{"n_layer": 14, "d_model": 160, "n_head": 2, "n_kv_head": 2, "head_dim": 64, "d_mlp": 640, "vocab_size": 2048, "activation": "geglu", "norm": "rmsnorm", "norm_place": "pre", "norm_eps": 1e-05, "positions": "rope", "rope_base": 10000.0, "rope_fraction": 1.0, "qk_norm": false, "attn_scale": 0.125, "bias": "none", "tie_embeddings": false, "parallel_block": false, "init": "orth", "init_std_qkv": 0.0374, "init_std_o": 0.0, "init_std_up": 0.0374, "init_std_down": 0.0, "optimizer": "adamw", "lr": 0.00152, "beta1": 0.9, "beta2": 0.98, "weight_decay": 0.057, "lr_head": 0.0043, "grad_clip": 2.0, "warmup_steps": 284, "schedule": "wsd", "decay_fraction": 0.743, "decay_shape": "linear", "final_lr_fraction": 0.0, "batch_tokens": 8192, "seq_len": 1024, "doc_mask": true, "train_tokens": 102800000, "steps": 12549, "dataset": "wikipedia_en"}
MLP neurons of a small language model. Each row is named by its layer, matrix (gate and up: input weights) and neuron, and shows model dimensions 16-111. Each number is 128 + 24 x the weight over its row's rms, rounded and kept within 0 to 255. Numbers have three digits each. A neuron's up and down rows have the sign that makes its largest values positive.
A block is one neuron, or neurons of one layer that tend to fire together. After each block is what it responds to, as a language model described it from the Wikipedia text at the highest values.

L11.gate518:178109115142108135144128134105129125152133112106124103145108156110107156148169130115151116139103133124071122097146143133144097142202092167140093144104118166080149111133120117128124138155163175083088111163125117092122140125129108147097125111140087130112133165124103113127107094157133092095
L11.up518:116194105149110128146129125102098126123151150113111141136125121085113140134143109158108129125098111114056113122108113130090154132136136109132138143146135113132100104116163168109126068127124120158109118170115149135141097158111088120152103126145075095127156129131184144125145096140149126122
Responds to: Dates in narrative prose. Year digits and date parts in biographical or historical narrative, e.g. 50 in 1950, May 2006, 2008 followed by a comma, plus a weaker response to "for" after an event or election.

L11.gate228:154104108105125144180084104130134145172103105095142144160181121098132159103172116087140143128094127131113111140141150133069126148128134169121133136081128117109116107101120145168103151118135173123049112103119119147188101115123138127125167089146127115125152115145121176149155107146133135116
L11.up228:130096095100128110154082148112112133143122144169147176124133149062098142128116102099088109137134162093107126176141143136109123141096151155106130115046143190107143128136101124179107126122104126162115124143072149128163095140129099112187122112123118129133157120137083152080107104121128132150
Responds to: Mid-sentence punctuation connectors. Punctuation that joins two parts of a phrase (commas, dashes in ranges, hyphens, colons, opening quotes, slashes), as in 13–24, 100s/50s, goes "Y'all.

L2.gate26:157197152169144144170158096130128126141138150137121104132137160154146141132087143083126129089109103109128158137116126153156124088133129110137142140110130121154137132144094171092159056109102146168149121142151134150096156150133125168150100128112098113150114124135170161145106167117128115135
L2.up26:152159132146125075149156137115126146122110122107093129137135147155151129133096163112094108104063082099134153167122104159140111090114146107115115117139141135138099141149118131143130122103182131145115134156117092119126124131120147152112126121147085127160113156155154146127103150130125161138
L2.gate83:105127139071130134137106129117094123142113170139095095125115122074115138126145134154117125115110135125136105133126123126108105156173103157201111109081124108155134145117145143130121111120146134123133126116096114087151117169119137124154135099130100106090157125101106111107166107168139113093
L2.up83:131125104132117129166148168106142146138136099154155160121096133147111144107126132102105105112129075108142118154191100164102095115126105153104125120124104107146122134157120122120109116099160056146106142154078157140112172137148122080146145188123107168123164122119166125120120118130141127133
L2.gate107:150168098103121131140119130118106154132141160186096146154165162143164110129121164131154122099094150141127132125133099137132091164166123182133137081116125130143143121132124139105165136130165140102102122158092090107153138185124137146130107138141097102117142102103114108137089162171148130109
L2.up107:144146081154111134150153155120145175112131131142103133140123135180155170123103132090110154118157121102161098112187154155106114163109131152130119089139112150113104100144064151120151134124128114142115140182115120133135118171159130122156093132078113196100111136086120111133083157155116134165
L2.gate324:134114185156152129121127072140129109178099128149081154118140126118143156120134132116098120121128112115095110144134140132100087144168141138106153134122137145122177118121122094124124114092159116145180121111100131130179156144162141107124141134127097126142171168121160162153105167157130127135
L2.up324:111145141152158078141101085142147154100157159116126130095139122154154146122106113103110093113121126088187103113147173157124129156166119184171109097127135073128130109092089125142116115097144159161114128158097146108158142169091105144150140134140139106109126098144107150157121140118135148133
L2.gate346:128089138141115153146135143109115146157132125140116173120127127124144131102132124096166137139109123091131085126131147160131089156153118169106112120143122154140129124121148127139107145140164137130118128141104123097132134152156121087154128124118099106105084160133113102139119102173136086101
L2.up346:143155108113157132140122127150135160097158145180138157146103133168146101122111112144119142130145094097154110109190134176123153138155120139081150115128176115129136166114129132118121124086130165139131120167142127116140134137097143155149098141075116109134085116113093124124145132117119080124
L2.gate454:134161140127086122113116177078109128087151137127124107151177138136119160161120161116147090126123113151138150129122108120126123093137140130145102084125103158165097162121136118135128102171168138115116144169154116200121098121159147162100101121084116105139142090118074131129145144153117088110
L2.up454:146158090116075121174135162108139139118134174105137083167048146118136101128156128128121155094118127114125117122141125146175120115144118118101097117090157088156166162090119103112127149144154115113104095091134120126100119130120145166172123147129131102113127142135123129108097107120076106133
L2.gate531:129132130159120116121143107141110109125117124169064094181140099149134128118138147155130203157127110126137120186089168140159131085141113101134141137133134123127158163106141093153094113142140174147130098130107146087149134146162122110122121152146151111138149135144134127097130163143129103137
L2.up531:121136114160061148193127105148139196074129115094110121126109122159102137130110108098152149119109112137076150157130145136119126120125131107127134130099137139107160165182135153108076115149123098138115108133111128153121102099117127136175126133107128143147108147153107134104081127097104125132
L2.gate586:121145118161164116194105112096133140149130114131084090165126132131133136116093145080111107092091100109160117166149146135117099131106150156137123147105142126106140127101137133153116096129175145140091113131105086088153113119177133124119154109101079148137116118133154131126130126169121109137
L2.up586:131152134113183155171102106098169133163176138182136116103117145133127106100132138100087133097109092154160128152169089156117103124131097143117148143077112109175104159138101150146132089115131134156060119155102106114111155142131141130142152113141118124124103116137148121104118136110095116155
Responds to: Colons in times and labels. Colons and similar separators inside structured data, mostly in clock times and durations (23:00, 3:13) and after headings like "general election:", also dashes and years.

L5.gate92:128082121114125123121111139144143094177126111111137097171118134090134120147131180138131148138129109142164133128151132102144068101093111142104130091163141140106127133101131106163175116150124119120155179113105123150128099104146114143142112131101105140113131100081071124124137152145139144111
L5.up92:108092130120106179128131124139151115145153147129143118114126179110141142163145158147121150166177087133179129113157091154115038106089088144110151111139141158126109117120127110103184124149121088117138169122138154164133158121138117149157123125122122136126100116102097105108141139146171180118
L5.gate128:119137135117100091139105112128097140116024112113149119123123150120139141139167156114147140163091133142139149122129133081150106123129115094129135131148126122142154109121117093161108124150147130082130121104094113091142138097125103109159115123133129113140133125133134123128121099104108150103
L5.up128:115162130099134115152125111123056143113096139086121117086148174161127145163156162160150106138114105142131122129171141137174104118155142113116152102162112127131132121117133111107126101145140115074130132130120136131096122118087114120130117126153125106155120114136126106086122124063137175112
L5.gate186:161103115160124154131122103105116114080138138128143133176126111150149141140165144120106175134122144117162128133170143127128110185129133114127121134157114106085119161098107144125138121099091146097092102102111097090082151170090115102123164089155100121153096168133139142133170143112070132100
L5.up186:121172113141077146130100138122141151158138129105169120075101127153102160125158108129174125109111160126099139131111080115144146174141148121112113132126094123125085101115150168135110154163161098081102079134100067118096152132095107124152091107149177146126109117124114158143121145108160124111
L5.gate317:124149103131099142157093129124138175131102112093114123146123127164112157145123169132161167158132162118126096142123113120120109112143112130108093115123148131140123143132155116150108102137164062149128099146120104130108105093129099119127131104127110131144133147142112141118145166118128136106
L5.up317:121149124122131109119115122151170121125121113102147099188129113123118125129165128134149118107137146122126141114123202112180150078123137091137117130165135118137110156126143110127105130146146124129146112153157161104082076136106121113102102093121154124136138138101134067173139099113138110114
L5.gate347:175109125129121148157143141126116169114148125092107119134112104130123110127185135126140105106125096154109165134122176139141177127151131096109135137103135123088112109128080154161140148129097118152129129138149125127115097149149167102136105126143169102102162149116154155120116157105175141176
L5.up347:126136166117092073142146160124126168138129121099162149118086115160172114115155110137107075090120155132164063141093121119134102139099113130098090123123135095097129110146161148127103096144129146154117116107119100171093116127152109110144153162153116128113099100138132107127148110098113119082
L5.gate361:136153133134131087137085156139184119129130126131121086140118141142164160149134126124182141118088126143121123107098156085169171128176127086108098113143167138138128180106150115124104128160140121084147113168146106123105062109128124141111113145130135128142160146094125115130095124120132100086
L5.up361:128111150159129115137096135163202135107122115112145156126161135095126124115156092131166153113141146118118122144150180088133128126141145093133134131144123095107131141163135120139086104117155095086134107135120101156116110080130105129161136108118097158098157171170128120094143119098105079123
L5.gate384:085138119104138141152134126122109129138121145116129060123128140122143118123130169131129147152138171146148091123179090147120096153133105148103096103128144105126129154113165140158083095153143138138144107136083113143123108123117128107139165118120149075141110104134120154152149138151119157123
L5.up384:157134100097107160119128134146126159122151133074133111161102122105130141136174126146133112116180156156144108142153151111143126167114108151133104085136119152146132139086143118103149151117157130149138114129134111133120108125084099146146071089146152126119108147029147135140132142093120176140
L5.gate622:115138134132103127159132123181151158124151132126137137160139066117091050108126149152135112092137156135136141133064148113115069114144135107162081119152131117120120116087142080128120145129147154132158105124133104140148131117126165110082069112111096120086123146123134141144120089149132100123
L5.up622:152117167152105161183138106187121158112146163132088199114126094141104098112132117152133125123114169088113127113117151146104088133112081141123130104156164132130117132109096132113146155114122117159164139122133136122150147147106154121104101131096126111108111167129158148155123107140156109137
Responds to: Closing quotation marks. Closing quote marks that end a quoted title or phrase (e.g. "lungs of Serbia", "magnificent"), plus years after "In" or "on" (2022, 2004), and word-ending pieces.

L11.gate393:147112167123105161115110115145139103125124084112126105149118101068157115132141186108142140129127183139157102129115069126105141144141092114118141098141116161115145095105131103166151126121138182123103091130146143145138098109127137107154109106144112085120092130086136142121175112181162091122
L11.up393:112082152127074143114117137098118107121156170084132139126119147125166114117165152106136145157088111153118107107145155158106111112112139141136169109136185130119141087157126135161155155140118158110115122086149113126177167118125159082104072110076124144135158135139167175134138168105114142166
Responds to: Word fragments and ordinals. Second pieces of words split after short starts like "an", "No", "almo" (an-n-ual, No-ne, almo-st), plus ordinals after the/his (first, second, last).

L2.gate50:113135123118116114138096143161144149140094129150115112173103120150113114097108133131142118173127173104136130107122155129162083135146146147147091097152137121132114145132158075129120137172112131141144130131093138069108087107112113098104105118100124117117162109129113158162117108157120141113
L2.up50:150158142143092157177113097149140153128131072084142103134131123174102152116087147083111124164134135086111122126096145134109116080110119082124117127112152089102155142120144159175113088161154089154145114136165125157094119103126112132115114115138115146141079163163106090110122146110112114159
L2.gate162:120144108131092102131073145153135146134092119153112108192102124150119125104125152129148121176118183118111124125152148135159100145119133137129098080169144118133108133121145101134133150163141112138135121118090122100108104133106114088095126142113116118135120132138121145169128114143125152124
L2.up162:133141145138102138170104073139169157149139060088143120153127121167137147139094128099108131148153098073116122141096144130117107082123125107111141145108159113112145151106142145170101091171133098166140101151163131137109123094125114130127105123122134155170116165142109083086148147110119125152
L2.gate173:136126168161121132128119097146148143135100107082117146119099115149065102139142096138154128110139150089092118153121142135133080122125145103110122066151147088111132153160150137104107138132140122182152072133095132137118142147114076133131162170138118178119128138133168135121140130125108140107
L2.up173:115150117114108120130079123144145115105108137159099113138094131114108124133140159134140105157180122133094111159134093119090086103142134097136133118143145126133121141087153147117130130150164122115154177152126101131143111123092104140138136141132148141143144106104077111118134114130154116153
L2.gate185:102114104123142109158102097107112105103128091109113130158109147098090141114115133120105182117113130087106190185116150094117117104122150113124178145165125133116135152175128091124114099136126126145157115125131070177131136122103136141136100146132118123147117152132152201104094118138154134156
L2.up185:115132129104116156104154132160099121161131157169108122143119105141116072128152147129118165105135132143172123130133102136113191123105117103123088114126180158171154130116157155136073133156088133111119103192141163063116140151099097142138147160080141125132111130135113125146115099144100114121
L2.gate248:097115168130081158142142152105083135136117145112137146130100138102110163195114158108136089125146154102111140147115136146122129144141148156121159120117148160145141175124120122125125110124139071131181215157136097184101164116128109113107128127094143148149148126147131107109125118117128172107
L2.up248:140097192116155152146089132132127094155131138168120148095154120126104140133140189110135119145150119111128177153125093162070091143106105135140133164115155168117133129162144134187128124144120118122135192122110102081134130112129138128150133109148107137143124139125132137145140135111113085138
L2.gate460:164143118114163097106135121156132108203083122115125100130138147117121120139129123146120123124119163131123147153115190116179146119118147170104155124127140149159110132138126143146134117167098121153113147143135072155105112137100107144089124124110149126155129120121097130107141164114171172119
L2.up460:158108106132104148123100092150137154058143144106157152136157121145104152134099119126147190114134127130161105158145091151119102138116136105091159141114172146119157123155157154113122142154108081167132124151167134132146167127138080095107098115081150148122088154133122135130134123113125110136
L2.gate470:100159144131148128123126105141088158197124124152111120105203110121106140062167138127120039161136137119140106100099102152147128135115142148157115142132127144137101126174157117146149130164127116141144064130127093134119109176137116106108087136120089128134116119137121118117111137123128115151
L2.up470:123137135109161126124088118125097117111099114136113129127076103135103133107131141138124148143133124138124114157157086135085114136128145108138116153146144103113144142116143125072050105116117136136130048136123153140095139095110120138130143136128095147112096132148137141123123136129119128110
L2.gate626:096146115148187134176110101127114123107108130115128117124102095132089138108135110108115053137135170121129129108142149161167103131101122138103119111134173108119173168176143108126140122119122127167134109150147117138150142157121112064147138145097110160145125151153145127137121110121086203146
L2.up626:151140103140114146123106141142134134178117146151098106119184135155109136105123141149133199120103125128124135101157111157109093127129116097103112178131127167126113125074127156134100155113151140141130074138129148081149174076122118077087153116122122129123158134127156142110160154134171130140
Responds to: Years in event dates. Year tokens (or their first/second digit pieces, or a month name) completing a dated event, e.g. "in May 2008", "in 19|73", "December 16, 2001".

L5.gate74:114176102097073108128109131099093111136109107114087130133113112105164143136084132122142162128154123129081102158145185135120130130157113152115137080147124130123062128127133120123136088145123133131128140154124149144128142140131087135105171101134107119109094132117150141098170147141118122156
L5.up74:114132198112132096177109137153133144175134130150111118135143124120127091129158195100135134140096075169121175120136140169101121150108118095134131109098137159166132122138125112155110094125149137086095118111145136137120139137126143118103137140157113166158120136122120104101132122157159151136
L5.gate88:142128138114138145134120152137092133151093117109121111144127140120138118136111183117147139093075149141122165091116142107171101138182125148133135113137123124110141118126142125149141162134114189118167111096094108096120103080141124085113171120116141123092143135071091100146125119140142126077
L5.up88:163153141104170155114131172127064128134112154141104150149136148153152113144133174175121130087084125143123143110124139150170109135170133137140131119140111135116128135127156141120127156133071181120152136092116128092099125124108133087101162138106112117116116113071107095156137123106165123079
L5.gate109:136118130131148125148131101126107166121137125124089137124127108123144103131110187155122191138069175127122112133088095096048079147164093151113128118149144125099136131092098079128137116102138160133141085128117132146167149136106134142089113111155113154152118160125133151119145147124144132154
L5.up109:133082116148122144175114188161139105172149125123121150140086126129124078139154132136125171113093142150167144124132158118111091146151151112143151110152179118121148121157118157097106129092091154144125139080167105177130116150079135093101146122127096139090088153148144155112069153126117152127
L5.gate212:109130175078125155122127176102105165127106118175158141136133123104145142061157122160136169143133130147124109144129125121136101115170103183125125144094141156107123101120113149177170139120130160088098105133113120135128139176121156133122133132106127133167144120128139141146132157153163133122
L5.up212:146126075098120175130137124128145205101164135104110164146167105119100072122148137144160070124100150166178089153142127124095126152112078116141129104120145122127116099101122092108127146121148154127137113078128138145101122130142155143108102156135142137108149102153152167122103153134132117150
L5.gate354:096090099146117140148133108147119143087128110131092134141106077108135119089135111139214225139133130096133138129129109124120119122116101168132143117070172146100153142118141077152116155102085180151142107140124125128122155103126118146149143136152122120143156151126158122131133116149112095130
L5.up354:117158172148118126161082119089137180119117135159118162109110108157140118126092139124112139136073184124119173125120137126133113101099085148111115103080122141093126148132168139149115138123097153141132112121143091134146124096119140104116126105130135142124136178141167144143124101092153158124
L5.gate469:123122106175132136116152150132174116142105091150114157151128083112160125137123141124130124149109130118115147145091130119096077192123127100154134109148098155110094123094134099152131118151118108149148139093151106151136045142139125108086141146130097150106073147140125135134119177147135152124
L5.up469:155165146136119131154162157154134123136112142155117099132125135150135085172128143146106149128114143153116133127123118148119087157172135068105105106152118132128067113093125123124159104123107147123097107121159116144110094152105126113098127088151103082121098108110134123127099141131144152156
L5.gate473:147121144134144148190160122121170120129151101118136171143141136099132145119110172148111144108104133155095093145098123119118108122122131157144140122156143103118103111145137103140152092170159107141118142070142091165103104145081159077098126098148101143150140133136137157100147148123127158132
L5.up473:142147150122150116178148093166158072148114114146109098123093136112151119124151131146101136108144129137164148143155099125119085143122117095126122105139149101127072158103075128141146167120140125126106137088162097153122132151117159115137149116120114151119117150100108141108119178097139117148
L5.gate554:161131117111100126151143104134117127106094131137091152132178106130103156078134136143122152125112158127130143084161109118103100138132122128104111099139188132128149109086115089107098130146100125116125109090158129109120132139094148104106178091152084142148099170137101150165092106149159133081
L5.up554:130147105117124109109111110147166163077133132145131137141121113118147119092135098123132159088159151130145099121149111119117121103132135144097105113149148153110110107102144102131104105140121130117117123130106121162124159140110153108137105141152131112171093134098116140137099137131170139117
Responds to: Word-piece continuations. Word pieces inside split words (An-other, m-other, gr-ant, large-st, post-erior, line-initial A-s), plus standalone "first" and "post" after "the".

L5.gate90:145133156123134119153096108113113117173110109155101175132126118099139130121176110137131147110098138141176102131128179087116118149124092139131156118130153096140152136123135137144082125115096121147116105091108159088167100129157120148123125106121093130102154143135118123118136170152138117134
L5.up90:152094118171140107164102131138158129122146094118152128113118113119103162149103136089130160133146139079136091142141097138142128138146126135149128158155132099130141186118096132165110106122165138145144118138097107152120128115130119120144124176089128156102129165163124119090113111120087109115
L5.gate145:136110102146153097124125131174107135125135119119147154180126138137117129109180126133115130102129074118164157154157167103146176174154167091181129156138135124122132100137161122114081182129093141135099178104098097165138084120103126097101119110125137168116120133131146102120105137128139146127
L5.up145:104135098128067157155168108136104110110136135128148127158130099153131161190136154122160135122148096160123132138136111088093152124155085111186110101078135159141130143121130164150101108119143109164081134090100135161123098151155119185127110125159157125099124142123119113108145124146146108147
L5.gate205:107108104149125117153077110153127174186122140137126142160138114150114124159108113124130135115127104158143119118153138108110155114143195126145133138153114124108137151160155117105078103150135119131132115089090084110142066085138130142160141123163105152082107141129166105131093103126140091105
L5.up205:168092109127160125118176102145155120055118136120104188099153142119103145123151135088086106129124098160110116158128152112097166161126103118099171111112142115144094145076138160097075122082211122134117129154102130143134125151125114124117130102140149159115177153123116166122120110126112118125
L5.gate331:107140134112128103113108111089123106135089077125099099125117136081105147141099121079116159144119163114150116146105142113126136127159142094095183119125154105153147088152148135131149142115139136109157126118116108136169138150154098156137159107140107129163159134126148142171149103113116140117
L5.up331:114119122123157096119094151112108129147159150111151143175116171119120122108130103132134092099166174127139101128125173108150123114103188123112116106157150135089131133186115132115151120114150121132127139126080056154113084127135145119149086168175146116131105138145160123116095139114126137095
L5.gate448:124154114088139118134106142099132114165123131087091112157125134099095103146117190128123138117117191136094134131086176111128116144138177133114149090153129113118098165138167109158113133125154143156185175111114117168110120134117113087103119113118076123112163165155111112122142103120109152095
L5.up448:090140173153102098107131112105137098158095107137151105156135097097078120151112141092103125118150124095169132178094140158155154133156138128128190101108149136143117104132110129122146130069153092169096119117150114135130124136143158166140130133122102084173141157134155149114125148161127149141
L5.gate459:120129124140131103116058128128135141156137133121122096168121113109129116113120125156137125147129174096138097122143196122173098117171139126136103128176099133113119154171145106125107105165123162149136113136088099117112096132122146091108113143104160132121119115104138153128140115120131129096
L5.up459:145149124124103135145099152124134144102117087066155124132131133099143129145068123083126121122120123116170101149137161126115107101120115166116139112138154097118127128099165172156142127137143097140153091145144085190135128107131074149134115122165097143140123158167154148172145176113068134128
L5.gate545:108133122099131100126134122132131127135112134166091161131087114104148090131151152131113096113148093187121129105069132065105120092160108114112127133151169132132139144139159172099107164121148101136115121186119120130135141126135110154112101116153107140139170120149108122121107107152089100165
L5.up545:124113155147154113129133126164118107132135123134142155150149125139115110088145101150135138136130127132166102147111171113083100150124097117124116105153158115125151170113146129078071105112141108107129093133099118082118082118132131108117138140167133109148129173163083145105116122147117113104
L5.gate611:094100137168167108152123129166111097121074110124099116139108119116117173161162062122134110151119123114141121137139121101118170121112121180121107109146189131117158113138148155144097138155105142068107114153102120120107126107143107134130138115125101144141079138174103129130112085114127125100
L5.up611:172162147128151149174106165092118131083094159136108087130109147110131151134123148136117087112102091139157151149132134146112129114121115138104127088113132092205132161142164145131126178142107132128142158096121170098099139119112089118140104103159150112130123132148099145114117116101086141161
Responds to: Clause-ending tokens. Past-tense "d" added to verb stems ending in e (close-d, complete-d, settle-d), and sentence-final periods ending a statement.